MLP neurons of a small language model. Each row is named by its layer, matrix (down: output weights) and neuron, and shows model dimensions 0-127. Each number is 200 + 20 x the weight over its row's rms, rounded and kept within 0 to 999. A neuron's up and down rows have the sign that makes its largest values positive.
A block is one neuron, or neurons of one layer that tend to fire together. After each block is what it responds to, as a language model described it from the Wikipedia text at the highest values.

L5.down86,206,207,170,198,222,190,206,221,221,228,212,202,180,176,231,235,212,213,227,207,187,189,225,185,213,225,198,214,215,174,212,232,197,211,218,185,200,194,196,198,189,231,228,203,185,174,191,204,164,248,162,183,205,212,202,208,197,193,209,215,224,197,176,193,206,199,243,202,194,231,225,203,222,184,191,225,205,178,212,176,245,164,203,180,181,236,208,199,200,191,200,221,214,213,184,207,190,213,237,210,194,223,169,233,221,225,203,171,214,208,195,189,216,199,160,201,182,217,209,192,209,182,173,164,203,179,190,193
L5.down177,185,210,187,181,193,228,232,195,211,192,173,209,208,157,189,202,218,202,179,178,215,230,161,226,205,209,203,205,181,206,213,212,223,185,241,195,180,203,210,196,211,209,221,201,189,184,179,183,194,187,233,205,165,227,181,188,200,179,216,207,198,219,233,186,166,201,231,200,228,173,193,240,161,235,204,187,184,236,200,223,191,200,186,165,210,190,252,202,166,162,211,186,199,192,206,163,186,203,182,192,177,210,193,214,184,177,188,192,225,178,188,164,188,223,225,231,222,240,194,212,205,181,202,201,188,233,227,207
L5.down226,212,172,199,246,190,203,201,181,195,166,240,191,175,203,202,194,157,204,198,195,218,197,202,181,165,216,218,188,178,220,156,182,185,223,201,204,178,230,213,205,190,208,188,216,219,227,242,175,185,163,161,198,159,195,200,170,163,174,182,210,186,221,183,197,165,215,208,192,196,206,194,215,183,214,212,203,185,183,170,182,163,219,214,208,193,180,225,220,235,183,178,210,233,184,193,174,165,176,190,239,227,202,199,183,210,204,190,177,183,191,227,196,217,188,229,229,150,218,191,212,192,193,224,157,194,186,191,186
L5.down299,191,173,230,215,198,185,190,197,184,195,158,197,147,216,187,176,236,231,199,175,230,198,161,201,209,197,196,204,177,205,203,188,201,226,224,184,186,205,161,174,207,178,233,203,226,186,230,216,207,158,196,199,199,194,210,192,197,214,232,215,170,236,207,176,181,154,233,207,213,226,224,179,214,170,187,200,209,186,222,209,180,161,181,178,223,201,177,196,199,227,194,193,200,221,184,187,225,208,208,167,167,218,180,167,207,195,203,196,227,187,187,180,199,187,215,199,205,216,194,224,171,250,216,186,170,176,207,228
Adjective/participle word endings. Final subword pieces that complete adjectives, participles and nationality words, often after "was/is/a", e.g. unbal-anced, Chile-an, lumin-ous, const-ant-ly.

L2.down275,202,187,234,229,183,235,199,183,205,204,211,173,197,179,224,194,181,214,173,242,232,223,191,170,201,199,182,181,202,184,172,192,222,199,203,187,211,199,183,227,215,172,179,211,211,196,205,202,228,174,193,184,170,196,215,173,204,217,223,179,220,168,199,223,175,177,212,166,217,235,203,207,205,197,225,195,211,188,218,193,198,199,209,176,242,230,207,176,229,188,198,201,189,210,185,209,202,187,207,146,204,187,188,148,176,193,229,212,176,199,184,200,179,208,196,222,197,186,187,186,200,206,195,196,235,159,154,211
Infobox digits and prefixes. Digits inside structured infobox data such as km^2 exponents, coordinates and FIPS codes, plus word-initial pieces of split words like sub, ins, tri.

L2.down473,192,190,200,175,218,187,225,224,192,215,218,216,166,206,198,205,219,203,230,201,224,203,199,189,189,169,191,186,153,219,188,188,169,167,217,172,188,175,205,190,213,222,207,213,219,149,207,227,186,230,198,191,178,201,218,194,178,207,177,200,185,190,214,196,244,182,190,212,171,199,198,162,201,195,193,227,187,227,204,173,218,190,207,202,184,218,195,204,236,196,206,232,185,211,186,180,228,201,208,192,174,188,182,194,175,216,221,187,170,239,214,216,174,206,198,179,246,189,209,219,173,181,214,191,175,193,141,189
Country and nationality name pieces. Middle or suffix word pieces inside country, region and nationality names, such as Slov-en-ia, Chile-an, Cub-an, Ir-ish, Boliv-ian, Beng-al; also some digits.

L4.down28,200,205,223,198,218,221,208,186,187,232,191,210,211,219,183,203,183,155,200,163,192,214,197,160,231,213,150,184,181,210,163,222,202,200,170,188,203,207,226,201,196,199,207,209,220,195,189,181,222,171,182,215,238,202,226,179,193,166,218,183,191,220,204,195,186,216,171,189,214,184,195,191,197,226,209,194,157,203,203,223,216,187,202,200,171,196,173,179,155,162,186,188,183,186,245,196,207,220,210,216,165,212,201,169,197,189,183,187,191,170,196,226,184,244,227,216,211,207,209,192,201,207,222,217,240,220,204,225
L4.down48,232,176,183,168,219,190,201,158,216,194,189,203,190,173,215,207,207,176,224,177,212,198,210,198,244,220,227,236,238,209,234,199,168,209,186,204,243,198,238,202,199,196,183,201,227,186,198,195,196,180,192,211,180,209,183,236,196,177,181,191,213,232,224,210,170,211,191,232,167,197,172,223,181,206,246,220,193,201,210,156,183,198,202,205,177,189,178,200,194,207,188,184,201,188,176,204,201,186,201,225,180,212,197,235,197,216,184,208,182,172,183,212,209,194,219,233,184,196,210,214,224,196,224,199,228,197,179,221
L4.down89,208,210,209,222,185,170,199,208,204,165,211,241,203,220,211,199,227,215,215,190,228,202,210,172,188,228,186,191,192,194,203,176,184,189,220,185,190,232,187,168,147,216,204,224,211,190,213,228,185,207,212,190,190,202,198,196,234,201,206,216,185,252,181,178,186,186,187,180,165,210,169,209,231,200,168,172,215,188,227,177,154,233,191,206,220,231,182,208,191,182,191,163,190,192,220,210,195,199,161,176,200,184,218,223,231,212,187,216,207,201,220,233,184,170,205,207,211,197,211,202,199,220,243,216,212,203,216,152
L4.down109,214,186,187,192,195,175,206,171,205,188,192,188,189,199,188,248,228,179,208,204,213,204,182,213,192,203,223,202,200,221,197,155,202,175,185,183,214,176,186,208,217,202,220,182,200,194,222,172,196,202,179,173,170,204,219,187,174,194,203,197,231,254,231,195,198,223,203,228,246,205,212,199,217,197,195,188,164,215,210,224,202,165,225,152,205,176,201,201,177,204,189,180,227,188,199,203,184,223,233,240,253,157,188,231,182,168,193,198,216,222,171,196,217,206,219,196,192,164,194,193,224,202,214,175,166,210,195,238
L4.down114,182,181,196,237,209,220,230,184,200,213,215,170,241,192,203,220,162,182,207,242,213,181,209,206,216,173,197,183,207,178,196,219,218,202,194,174,193,213,182,182,235,196,194,231,245,230,193,216,222,186,215,211,195,208,207,176,235,208,191,191,206,161,211,189,214,179,228,191,172,191,193,193,191,215,196,173,177,206,225,167,208,216,192,179,194,200,210,185,176,204,206,215,222,183,198,180,214,184,197,158,185,204,232,229,177,183,201,218,170,204,198,224,213,235,212,188,166,231,235,204,217,199,199,212,205,177,211,236
L4.down203,197,236,180,178,156,213,173,194,185,235,210,190,184,209,192,229,200,194,197,195,195,224,162,193,222,201,216,188,180,214,184,220,202,220,184,210,212,160,225,212,202,223,178,211,164,231,187,223,193,217,188,210,143,185,191,214,192,189,186,177,180,180,212,229,234,217,181,175,229,193,193,215,182,212,197,168,220,176,169,182,184,206,219,212,204,223,196,195,220,178,176,175,205,203,206,216,219,196,235,180,171,200,196,208,180,226,213,203,183,175,172,225,198,200,221,213,192,195,235,193,218,243,204,189,178,246,211,201
L4.down236,202,224,191,231,186,234,202,172,204,207,206,186,222,170,242,183,197,176,204,233,195,188,164,166,212,172,221,228,184,169,213,186,195,206,226,208,171,221,191,238,165,170,225,190,220,199,212,187,199,201,203,240,215,202,211,219,211,192,194,168,209,162,173,176,185,181,184,216,216,209,166,199,195,204,164,205,203,152,198,228,215,209,178,199,176,188,219,189,190,179,222,177,207,190,196,225,202,216,188,211,179,207,181,190,212,214,217,198,216,171,237,243,207,207,195,184,193,207,189,213,189,193,183,221,199,219,160,195
L4.down241,183,216,216,193,207,247,214,203,238,209,177,194,212,201,223,223,212,202,176,158,249,193,182,196,224,197,203,188,187,207,182,181,178,208,171,191,218,190,202,239,200,161,171,212,248,194,219,215,210,165,168,198,184,223,246,221,186,216,214,192,192,214,244,183,166,154,194,196,205,183,231,178,200,191,203,211,198,215,199,183,174,189,232,215,192,230,178,196,192,200,192,212,232,195,185,225,172,189,204,215,222,241,187,203,205,211,208,217,229,203,177,171,181,187,209,210,227,210,193,188,169,199,208,182,236,204,219,196
L4.down257,218,216,233,200,216,202,165,188,193,211,174,211,224,222,210,194,220,214,197,171,181,214,192,214,201,221,196,192,195,241,193,181,223,223,172,212,179,192,173,230,193,228,183,186,233,183,212,208,213,213,191,218,224,205,184,221,187,200,211,249,186,170,176,176,164,183,212,170,206,216,216,200,176,195,198,186,203,230,203,180,243,180,225,208,189,218,223,168,228,199,225,220,187,203,197,157,176,212,182,219,214,235,199,199,230,230,178,164,176,164,212,206,202,194,181,219,181,228,183,223,185,213,236,187,199,168,177,216
L4.down279,216,155,240,210,202,226,201,172,246,173,210,167,196,178,192,211,196,201,213,217,217,205,204,177,214,205,194,215,186,219,184,210,202,229,177,174,186,218,202,217,229,170,187,211,159,184,199,216,216,204,220,197,227,195,239,187,190,235,197,213,165,197,206,201,181,178,179,196,193,206,220,196,208,166,230,208,202,220,178,224,173,200,209,218,165,195,217,209,210,194,176,220,183,195,166,177,217,179,207,201,182,210,211,247,191,213,195,183,194,203,191,202,222,198,182,223,187,229,156,205,202,193,224,186,187,226,206,193
L4.down323,168,208,246,234,231,232,181,205,212,156,194,204,187,171,227,192,160,183,194,215,243,225,229,199,191,231,180,197,193,194,222,203,217,195,194,204,255,210,178,219,212,212,179,203,227,223,205,202,215,179,220,188,221,210,214,196,207,219,207,218,200,177,176,180,200,185,222,200,179,205,188,204,198,256,205,191,212,204,244,220,247,187,197,170,199,216,198,231,211,180,179,213,206,185,214,194,193,227,171,164,191,208,217,219,193,212,210,213,189,217,188,207,202,221,184,193,215,193,205,215,194,207,152,164,232,200,188,180
L4.down381,223,213,205,182,198,233,174,215,179,223,198,213,202,194,191,244,196,228,212,203,199,206,149,216,207,196,173,237,180,201,194,178,201,220,200,224,209,173,207,214,209,198,182,217,204,192,194,204,212,221,152,221,188,200,216,208,214,200,212,228,182,172,197,182,168,214,240,195,248,206,263,237,208,219,213,230,230,178,190,207,217,208,168,207,183,196,198,191,185,188,185,198,219,209,191,166,171,213,201,188,218,196,214,181,193,183,167,210,181,185,201,178,206,185,201,216,216,192,201,178,255,175,202,202,218,210,171,191
L4.down396,226,209,231,188,179,178,196,195,179,209,216,180,225,196,218,175,213,230,202,215,166,202,192,218,225,179,188,196,173,196,190,213,194,177,178,189,204,209,215,202,243,196,177,171,182,240,229,223,213,225,234,164,187,167,214,157,213,171,211,226,207,173,209,163,215,170,191,192,215,211,216,176,191,188,192,181,235,185,234,164,201,174,203,195,205,222,216,210,177,190,208,225,203,206,234,185,195,203,211,203,196,178,157,212,227,187,209,248,219,236,235,195,166,181,207,237,218,203,191,183,203,181,172,212,218,203,196,227
L4.down480,205,224,214,213,206,224,168,210,187,194,179,182,227,251,172,203,238,195,191,210,210,195,219,199,221,223,222,213,212,199,184,243,249,205,215,210,179,199,216,216,190,198,197,173,191,196,200,208,210,209,213,229,207,186,201,183,224,212,241,200,237,217,170,183,240,218,199,198,164,226,170,197,205,197,206,198,188,198,215,205,191,202,212,162,213,224,177,229,253,219,184,206,198,206,175,190,206,188,225,201,178,221,213,194,199,210,195,222,194,196,176,228,189,210,234,190,194,176,214,194,222,173,183,197,207,213,184,228
L4.down488,199,223,192,190,194,204,199,192,189,189,214,185,198,173,186,222,212,170,207,199,204,188,182,214,214,199,225,216,207,268,198,174,199,172,202,217,196,197,242,166,223,180,195,211,206,204,210,228,213,207,223,200,186,208,218,173,212,159,167,209,209,188,177,187,225,166,180,160,239,182,177,210,198,204,215,198,167,202,223,191,206,171,190,209,191,202,220,216,205,212,184,212,217,185,169,185,174,206,179,195,172,174,254,215,191,204,175,242,216,173,207,203,222,213,238,209,227,231,217,228,208,200,211,192,204,197,215,188
L4.down495,180,186,178,210,192,226,210,235,200,199,219,174,202,219,244,202,190,200,173,190,152,239,221,227,202,229,210,193,183,170,190,178,223,180,209,231,174,173,209,186,231,168,202,191,201,220,203,217,219,197,200,181,174,172,178,206,183,192,169,206,203,232,215,194,199,232,200,194,184,170,199,214,186,208,182,205,180,183,228,217,197,227,209,203,187,175,181,197,174,173,176,216,245,223,182,217,161,242,182,181,227,208,176,209,215,171,229,207,218,180,179,198,188,175,187,206,207,180,213,236,229,175,167,184,196,189,201,215
Trailing numeric digits. Final digits of multi-part numbers, especially the seconds in geographic coordinates (3'9'″N), plus table scores, race times and catalog numbers.

L5.down65,165,199,216,167,180,208,182,198,217,212,201,195,197,170,229,213,216,191,178,211,212,216,229,204,184,208,210,215,218,221,200,211,214,180,188,195,194,159,188,178,178,229,188,230,217,191,157,202,186,202,188,204,188,225,226,173,221,201,190,195,216,186,178,214,172,183,148,193,200,206,186,195,156,217,221,234,198,182,167,202,181,166,193,176,186,192,197,223,141,208,211,220,170,230,185,212,184,172,194,188,170,214,191,208,198,167,171,204,192,212,170,221,204,203,244,218,198,217,172,227,174,183,216,218,198,190,210,220
L5.down195,187,237,160,213,209,163,211,193,208,215,211,158,155,217,216,190,198,186,221,218,225,149,174,194,196,203,195,191,197,202,184,200,190,183,179,194,195,195,201,186,197,204,231,210,153,167,218,156,182,185,235,175,198,224,200,196,209,213,162,202,208,195,197,213,213,194,215,221,193,158,222,201,187,200,179,229,173,223,202,217,203,242,207,208,170,181,182,221,207,181,183,214,195,203,210,212,189,209,208,203,213,184,202,223,206,185,202,203,182,164,199,190,212,208,212,170,174,169,150,190,200,187,226,170,214,193,200,194
L5.down390,198,204,230,187,229,191,189,216,196,182,183,190,175,218,225,167,199,195,206,210,229,198,198,228,167,180,217,198,203,198,222,181,196,169,222,215,186,233,217,165,207,202,183,227,165,191,242,224,204,234,212,198,179,203,176,222,206,213,222,189,213,191,187,205,175,198,217,206,170,217,173,250,180,203,191,221,210,215,215,199,202,199,205,176,218,199,214,210,200,216,198,198,204,194,238,210,225,194,203,211,195,191,158,172,231,233,228,186,203,235,189,205,205,209,174,198,209,220,218,227,231,202,216,215,194,175,163,182
L5.down490,161,171,169,171,191,180,209,197,197,187,181,167,231,197,192,190,180,163,204,200,198,165,155,236,196,188,222,207,171,179,188,184,188,149,152,155,158,174,207,184,201,193,231,198,184,184,200,195,226,207,161,186,186,206,220,193,200,197,170,191,215,209,235,180,176,221,196,182,196,174,198,211,209,186,230,183,205,196,208,178,223,196,229,208,197,224,211,225,187,237,153,214,194,198,228,226,182,195,193,219,167,214,196,181,201,196,192,200,188,214,219,160,197,221,208,176,195,222,204,195,176,187,185,182,196,205,240,214
Digits in coordinates and infoboxes. Digits in structured data, chiefly the seconds digit of coordinates (5°46′41″E) and day numbers in dates (On 27 June), plus infobox labels like Position, Allegiance.